config.yaml
bias: "none"
parallel_block: false
init_std_o: 0.00657
MLP neurons of a small language model. Each row is named by its layer, matrix (up: input weights) and neuron, and shows model dimensions 64-159. Each number is 500 + 40 x the weight over its row's rms, rounded and kept within 0 to 999. Numbers have three digits each.
After each neuron's rows, "fires in" lists the words (lower case) most often at its 100 highest values on Wikipedia text that the model never trained on. A number after a token or word is its count.

L2.up73:568448528526547547436429521470553498537537513530543558458517504527456499530498539564506532496466427548444431466543480475473422466480512422515554475603496551461429552470503462596455528497470536486476546497419538529441456453551513493508560523539445509500506419487522485545477491561408530522
fires in: "their" 30, "its" 10, "european" 7, "mexico" 4

L2.up623:498530508427456535556509504577479532533489506504486432504445474522510524524549470506467484464392573491554506518479511557477529507473419535442574534475487502582504492547549555564530505410418467442503518489427499515525577545471488460505472517538522487530573421529575504497516537360432489492
fires in: "this" 17, "three" 12, "south" 11, "most" 7, "although" 6

L2.up763:468513549479494528507509465511378487412518481535510514540539482484505478584518433513541501516477553507501511553500462416458604499533528497499484475513556537469543526484507498450463510442530491470571498506469560623454448543502418475452477425518517548480494447457536564508513418556465461525
fires in: "between" 34, "also" 13, "of" 7, "network" 5, "followed" 4

L8.up19:527520512548521527484511515465511446478496518512538500426485541537484432497502454541489487501526570582447484464495493520509389458483432509510466475474498480528495596474469582479455509483536517476462502512448596521466499525465529546556489442576452493522548510480477514480526585535503539521
fires in: "of" 38, "by" 9, "for" 4

L6.up529:581505554521497547514542539490461529536440522508493520495520525491487501581437454510441581459478519457549515473513462484486469470500534546512495531423518557441437480561460512494520535560508448483425457507489537602463442462577501479472492438533481506603502475539440502423533443480463450559
fires in: "life" 22, "this" 22, "love" 8, "language" 5

L9.up835:522436528535523525524506515525531500516559503556519542514467447626526468532441508531520563452530501544496489493525478453470545528486438504525483467549592543518505484573532449506491456563495500387521462436469521545537459465588478427499493482539463472510465477443520477473499482553509470478
fires in: "states" 23, "director" 13, "directed" 5, "infrastructure" 4, "league" 4, "released" 4

L2.up377:564467453387487564479510500531406491549484493519527456533491560514490474521495514491520513482552466484506468569510545557494493512520517473438530514474444488562475531504486424551441505545475492436493474437444514494527474531482478534504543530511551561562522497524515525585453455610425440467
fires in: "and" 44, "or" 8, "national" 5, "eastern" 4

L2.up400:471529516468499516547450498530489532533546482502553482525471461567519427522540523530520544420455530516542494505516497489453465506475575529505576498505525501542490503524532447499522519502451539460504587463472541561525511450514386401508487536523554592515523480476454471565505487464474505515
fires in: "during" 23, "year" 11, "due" 10, "kingdom" 7, "late" 6, "king" 4

L2.up312:468452435489467545483484504520472459521483407471500590548530541542490426547480535529450492514447513432520479515486527476505530565459516519456543474519497481513513475577552531530440565547418464490491462518475525468529447496517463446502448508487490440533422494498414422558441527448527527500
fires in: "won" 18, "went" 12, "within" 12, "well" 10, "around" 9, "degree" 5

L5.up852:533481470464496545479484551467480477504479517475457585509454577538462471479477574557463431517495437485486467488566503472505537528547492583445437414489457510449527528453494501477522453502489514511483497488522521503497471574554488533506489481448534495454445436466541547493548506501475468515
fires in: "division" 31, "score" 17, "scotland" 4

L5.up740:544591470472470460510415500468501535464482507460523480576485437538460456585498543510517518505530540482464504552541522414515427429510469470567481502543474560507396491452514479474499560461482434519550545475545464549445450496526435497463471501566514511495585449454536554433497519425427540527
fires in: "new" 33, "followed" 7, "following" 6, "newspaper" 4, "follow" 4

L8.up137:449504513481417487525493520517514468570463438460570522501461507461512487483477446516508477480568494371527470539431466515498514473457473533488477534497549505505494559568478501532427508533444519405475500453564493453493523536511447485509516477518566549533486475539515427485518524423517484481
fires in: "an" 42, "any" 6, "another" 4

L2.up484:519496488563472538545448488540490523525473531547484485529471554508524456622504503517561514475494462515521483499518515499364468493481568505474507495474516492507497525468471529467413528526544522471547522538406569538478483475491558515477485518457459543514539438536486440495563477557470522513
fires in: "second" 30, "final" 13, "first" 13, "of" 9

L2.up364:532508516460485480496454544516533460488481497504531477546479512530473521538473511518535501457459495494500447547480429460531528497493422527563529488539544565507442508539462488514543570518441526514425613511543527461387461484505439529520535489563531543468540437599458499470492492453493475535
fires in: "his" 54, "their" 19

L5.up400:474523537530577537545544497467508528489476452531472463488562507506464490504535470637524543511515482473484475496558582493515477471595486480518473510457500510461522504524493483462563501506498608551519483512470568467460475511552400415475448501539479506470529501562524571555487465562539522513
fires in: "between" 26, "highway" 8, "network" 7, "party" 5, "third" 4

L8.up34:441500499489469519499498540464451441489442462410488537523481572545488473481503540540524477522589555496474457470497511524381515440426553471501509481513468469499473512563461483463501538538524531476519548516491504494443513596415445569474460448496467541494537501530519571484524526518485600483
fires in: "several" 15, "footballer" 11, "years" 8, "football" 8, "comparison" 4, "known" 4

L9.up597:504472525494503515504478533502499519447461492475528446573487555518498463533410413484493563479523462498530475478487518419421555511511430462481492433488570569562460526545522502528572460513481520474509523493453519514468486493592449484426522554492475495513469552464448480448524451528565530588
fires in: "service" 18, "she" 11, "services" 10, "january" 9, "served" 6

L2.up497:562495472454577531537555534515504498438480476486539523475511577537453505534532538523554514440506452467506471484508493468456490528528525467522520511518446477378549548512470538508488512518523486457560457501428553507488503494473504501509509552475441533517524487536472469510569451555476458501
fires in: "original" 22, "final" 16, "of" 15, "due" 14, "originally" 6

L9.up630:481507531546508535478537437453486559480474506448477499485515499522476419509496552516513444517486442511535405561552548459478469435478542532472442533486466510490503478491425497460459489554436552513452551480566519611512441476552438533521460494528570487528526417496545515448519522460455499463
fires in: "2" 32, "29" 9, "27" 8, "28" 4, "score" 4

L2.up562:581500432486472496527551492496489508564554483506546518479460512465514460552587511548517503482479459527545493516462485477464629473523495531423518487502515500539488524520484453476489476466526543447522464489481470515479496516505569436392495513542503451463437478453608553497522474418480497562
fires in: "league" 15, "states" 9, "serbian" 8, "championships" 7, "championship" 6, "american" 5

L6.up233:502544465483535578478543561520550531495456535501449553491446601564473464516528443501505570447544475439538416508541450539467522531503531564457484533509467543529539547518501477480533519496519483508456550514500521529501455482545540512441481496470546533487540395485464506499536425510495527563
fires in: "second" 28, "history" 8, "authority" 5, "scientific" 5, "historic" 4, "author" 4

L6.up684:455497515510480496523452488527425531520494473502476560565447581538512524540451474537469517465515525485466486521549494448467508478415499484503499443558584498578513515583519515476460509532521485529542539538477560481461530519459429478485483465480560584535526449482469523498493478511482505470
fires in: "april" 20, "october" 7, "total" 7, "taking" 6, "a" 6, "international" 6

L9.up205:489470457470488540530435515576492517542520432490502484524442494546562491477452466586543521467531564424507528576462525504507574489512494554499455481485477494518558549547454428498521470503445548487548492468524506495464485509513497433439564458463530523543554527522499545410469527465488548522
fires in: "an" 52, "another" 5, "any" 4

L4.up343:499514465484475505523493552575443538543503502425544541500498568571475546509498547526574498566577425480523536542498509539387479541433496447476528470563550448487506488512515436571478498450533483501463525417476546467475491473451499478446483500524462454524536495514549503466574460530528485573
fires in: "population" 19, "pacific" 9, "popular" 7, "both" 7, "field" 4, "popularity" 4

L8.up644:494500491460520465565499428496473494479472453521486428523510490486478475590488483487473500486588551460523505524570516466520425491500509474438545455555446479464507482482526562528521544468499489499464581537512557576503467468478473511546506516511587557478488458500526466512520495501422507500
fires in: "and" 91, "have" 5

L2.up770:506518505533350533510471533446457469535546455462485531559530483548478445627510495514467453489500501493529477582566511505544522521482503527485537534478459510511539455465504575536530614529534533484533501581549557532457511527517447424567471478517587519471483416558566505533436549503502483498
fires in: "have" 38, "between" 13, "how" 7, "that" 7, "than" 6, "however" 5

L2.up302:462518582537523607483487519518469556543486514501516521527503500552471506524524470519526512500540504471420521480482488590442477554496513495502469471473534487490518468444528479470503480516486571443462490465436566457519493449502559516502455546516542491521508441504463462486517568543502501531
fires in: "year" 21, "on" 14, "long" 6, "years" 5, "show" 5, "along" 5

L8.up554:528469477421458562468483451541438550538521474531472478493490520485550472494504413485530547456520499462540442526538511493535499443412528423502470522495494496444581527447493506503450541496472434475491491514465539481475487493519516531494524446496521489508463526524569557482480528486447508420
fires in: "and" 85

L8.up28:478440453490594485525567544466458542492521515474464513495439505467526506548492554601516424478545487456523576447507467526498415505536480547465534503515514477491452485498515540527534484478492475430471448531475506514456434472570480505404488473511499434517511513559540528472480471496407533509
fires in: "division" 14, "central" 12, "construction" 12, "festival" 8, "province" 6, "corporation" 5

L5.up25:514497564471583512515472443485509510515527526440480501486439502552480391444534543528539457460502565466476496473483538481473534539411553504543498508568519474430551507544538512531494570500428488464474425456473516491462512499491436544487439491435554475472421481513447436483533485427488450472
fires in: "before" 18, "began" 14, "works" 11, "working" 8, "born" 6

L4.up837:478557484453466503470520515500497532500432505457524451454476492512445543565486496509464526405470543474505470568484443523485452595473408547523543456448504504475392468584541541591544554554563552463536521541548533522509499566524450490529478447488507506567469455531509497522521515461523494514
fires in: "all" 27, "small" 11, "any" 10, "smaller" 6, "some" 5

L8.up801:530460494545523507480496465467441523486497519499500444466440469459492510599466543537502450474507550495548435508489445439555502535506496505527524473495557551459429561510489459532536490518528471439436471503459604518536487496529494469459518516485470550480444519510510550436515444457486447473
fires in: "through" 30, "they" 10, "their" 5, "he" 5, "soundtrack" 5, "throughout" 4

L8.up656:512566509536480508474458575482441524550483473527481420526505502455471493503505420572530516528515525486566446503500518514434478462482545480489494590498515495467512578537522525511435552397499565523534568400422532551530445437446419548439469480460564528488547554515523520492426495555565455491
fires in: "in" 55, "institute" 5, "of" 4

L2.up555:551498456493456498458556541577530445487511536452445547475476575614538454478450548507478514525476416482491539496566536565432529546466543535439500454583515474492414485457553531527491540481459523486548488423549505561484536503458456501491516439542553466537483436532538511543478524427482460432
fires in: "an" 44, "another" 6, "anoual" 4

L5.up364:472429532473532449576465536451508508405451409449481554524457497551491518503457558481475488465463518474487515455475495524469514529441534536479502482471526538457479569522522508530497540542385428440500419466528512470525487426485476441482471512510576530558486436533479513532524549494583511519
fires in: "after" 23, "president" 11, "when" 8, "era" 5, "usa" 5

L5.up60:541501558480570503581418518484506493522443480513384523481463588457461493461467512538495472431530497449580453455535551475474449473461575523504492482517491480499423487565492424522460504512529453450457506502493581525472532452550445550491506495533490495546481480529495522507585500507391518541
fires in: "it" 31, "the" 10, "he" 7, "its" 6, "increase" 4

L5.up146:520545562577478486499523535541485448517543455464402469504490516457446488526534498540610504457554592570505520504492484487485507474430513377514490443572517461498482480561501446493465516563497517529594509432470541521497516491485484520478482483485454425462498546501495505497550472471419551543
fires in: "won" 19, "him" 16, "written" 6, "named" 5, "lost" 4

L6.up149:513496516491571527509477504568491506541533530495468577465425577506488435507484498486445513443513476536446451439493508497403483473507424525518424450519502499445438520490500448528564499606449522538467547496506533558494474504581501429513401559502490501522527480469468452464525455527443492560
fires in: "the" 87

L9.up129:560534467402458483494473465484483502520541503460496512532478482518483452466483582562482529452578618471539507516444484487522540447451462558519551488498524588456491557475499439503516407526523472460470422491549499496429518538555466500511519508609565537549534489504562501459522520450500436501
fires in: "she" 29, "her" 18, "grande" 5, "group" 5

L8.up878:493462501520491518634516481524473488525476489524479550581530495496499441483511511516571451491538475493612483531486479518432530449522556494482522524499497449453551546485484549538462529569537580483541405454492536556489439451568476496500465469550549474483480503576496451394464526517513486530
fires in: "in" 47, "noted" 6, "not" 6, "therefore" 4

L4.up703:545505497455501582482523566514414580480533516484469512534429590490559517550465494509523545492555533435568451530480540542396494554470499412529540500493485452531530513540555510515513499446499552426531478533461551421497549511462476514540454525474470485617498494487490489455596538535505501438
fires in: "total" 22, "career" 20, "boston" 6, "cost" 4, "certain" 4

L4.up648:485496473471429475540479537495483503470490570437515481487520508499370457529515492541434482439513479522514516506503512504539473483538518553468514505588522502442468461481486561632461524474542521450457521465521544567482435460565461457514497459545530540518474432480550497518516524403522452430
fires in: "world" 33, "studio" 7, "students" 7, "study" 7, "student" 4, "wetherill" 4

L6.up443:435451496505503494503442567531554510513534478490429563506473560510493532568397513494458551435548530482510469560581492454420551509517469559484536488551469497495461512491528524488543530568507545447548498514464526545503492518510429495496497445500522537535518480465530472548461418523437543553
fires in: "the" 18, "to" 12, "audience" 7, "around" 6, "october" 6, "advance" 4

L2.up518:591502519463485473514464619496440529474564487478445450523547530478399483504470492544511485501485522456472466569560523475539493509501482518454521489505581505539509540495503565523489487530516521487485581483528517537480523409523447464526485459554502442521514487508522533505442493502442517499
fires in: "are" 38, "is" 17, "may" 9, "area" 6, "were" 5

L8.up528:512538494523475605542526510454438541475512510445438463478502544497490541489556544505503448431513455433504454486550449525513435475550419474516504570467578511451527486530475441472458495555546500459455478542576524509513439514514514509510507467480523520546497519529508509509533560440440469464
fires in: "they" 51, "original" 4

L2.up743:477481513493542523542491495532501442480564413518542536536522514517482497506442473561478534476518529480530452487559506491503536490493532533530492529505586518521472463569440431450474518556515532540488508455444469425574516507567465536501466503550491498533530481483430534478485468508433510496
fires in: "release" 16, "released" 14, "japanese" 9, "japan" 6, "published" 6, "television" 5

L2.up756:520508492466486481445492501447458561532513478501439509493453479534497463517506529480550525455490572517532493492481483572466516452447457567455509484482478468491500535560524531498499574507488470472498494444444523613534521489495450445507474438499505442547471514512530514500580534512515544506
fires in: "under" 31, "for" 17, "considered" 5, "non" 4

L2.up624:544526551447547516540469471493527545491529558499505584576499510589461500514457512510456467523523580483562514501498510518489519477554492488525444505577441537464494539478542596603523582511495519487542491516503503474444475407559483528543540456446521493512512491497521447463515517461455518495
fires in: "the" 47, "new" 23, "they" 4

L8.up367:570527475513535543447535523475505510479510470490498450594469520555427511442510554603478511469482518473484485519537506472530510461547506553479466521571534524527478521510497524531479479470569467466506491517470513428471476492482477486482534427448507431448482477502522474521484522474519526508
fires in: "of" 42, "in" 11, "on" 8, "organic" 4, "ultratop" 4, "de" 4

L4.up865:535471523472438520557501457452485417467475478521526533475504530512514477543545501537471474489517489496531548525539488526505481519480576542467478536552511457492598536459566475556505514495522490455577533491477503508497477512572453496521492531502517546436499435532563486481495529494492441470
fires in: "to" 14, "south" 11, "kingdom" 9, "near" 6, "than" 6, "king" 5

L9.up378:534488541499463511569400477569525536418457440494494506441477565500530427525414444486496464472473512411555465542548528514518531566534589544549476490524527467519476587494465496530466472525434502480552531518556573515478469447474376479523498483568486534483508431497513536477527505552472450512
fires in: "2" 33, "29" 15, "27" 13, "28" 10, "have" 6

L4.up532:552529488473480504504451516472549415482521446570505513475493497585537500448455529508497460517522525520555468490563566435462543537536453559588543455536470422515445512485466453469527535547496540504476586522448556573476533473523437530492452498518515559568534471498565416481588459489502501478
fires in: "the" 46, "just" 9, "number" 4, "scottish" 4

L6.up276:511538496501453506442481596439522555502538501463455529517500440545497502537510497551526497435538517466504492568448448406473524449447458465562498503531535551471522548523524489508480512553525516497523464475448481593486507507546520458451441503490576536509489534412435480400476471505506542558
fires in: "the" 42, "known" 8, "also" 7, "located" 6

L6.up237:529431507409482507551443446546533542505481517527497549441521522569483440490533479479496440489576462483509512531553471487471488601505507493455507535517569436507466550494516529449451578470516469530473504552479570535440473482567470515545478516492578484434502449517472492469424510530450530485
fires in: "and" 26, "the" 9, "people" 6, "important" 5, "cultural" 4

L5.up379:577495526450558502487446540568437574530522495477533476494471468527490434487502492545537439535517505373551506488466498523555475519473509507474572459445468529456541540501562531482468505469424494509458536467521528494535492499474508477455467533518511530482544456484539567512560494568445472447
fires in: "band" 15, "club" 13, "best" 10, "festival" 8, "league" 5, "clay" 4

L6.up40:556492578438393479469424418559461605549518474460453489467535541484489524521490498529558532420509499542525504491514488489463493472553549492440430528498555512513537562528525583544468500485491496455564451497437545447492512472517512444463444547500527476543470458444565557552443519502463486491
fires in: "they" 35, "awards" 10, "also" 8, "award" 5, "people" 5

L4.up156:603457503458466540484544606451470506573497522498406562505449541506500440540533532519544490536472479523565523567515544425512519495528432471474444577530559545459497495456488466472513528527461490494464435406475539518521470440540473415460458460515541522472535490449537606513487475525432535481
fires in: "states" 30, "second" 28, "division" 14, "kingdom" 7

L4.up421:486532613542486558508516499552464495476541455494540523502490553486436526483524526517532506412523602438446522454469436490458519504452406484499568473466489486449550524566476547533445555521497481475542472509453565513492512540479467434493550470505545487593494482501506445568526509483444492587
fires in: "for" 79, "form" 7

L2.up795:408471482557516469487482523499490493509467476490482517512549474532432492491469445549517513499537483450483474462496511536500478390406515564471553447643492528542426515446469543500453470492471562477489466438517547545469482437524467497514512498588544491485469432514551499550506582482464511475
fires in: "became" 27, "children" 11, "will" 9, "would" 9, "because" 6

L8.up419:471511536425473573483494458525505502534545525468500480508460507568475498469491498536506558452490479501509452497555433502462549542440547543511460469501466531473476475408475492449557585463488547495490495506448511449465493483526463490506510478503592484520546448516489562544482521445514511501
fires in: "an" 52, "mixed" 15, "another" 7

L8.up106:512499464448525491523483557470561463567473474533517460475498489541521435487498505516486547522585542480495426464488522497461512528498438534511509481545602496509464509449499501536554581522452456512423499515576437547477518485489491522492516431424586570518463481555575433500428487418495483491
fires in: "the" 46, "new" 13, "multiple" 4

L4.up627:470524488489420460490534559561476526514475460489491497477470464524491466474539480518523504457452554448632529491519489467528495437514546459527525471544505512527455498464507527541462502531440456460475426523482539495543501467571444524468546447544530461488499477445531459501517515480518467513
fires in: "won" 10, "when" 9, "went" 8, "where" 8, "he" 8, "will" 7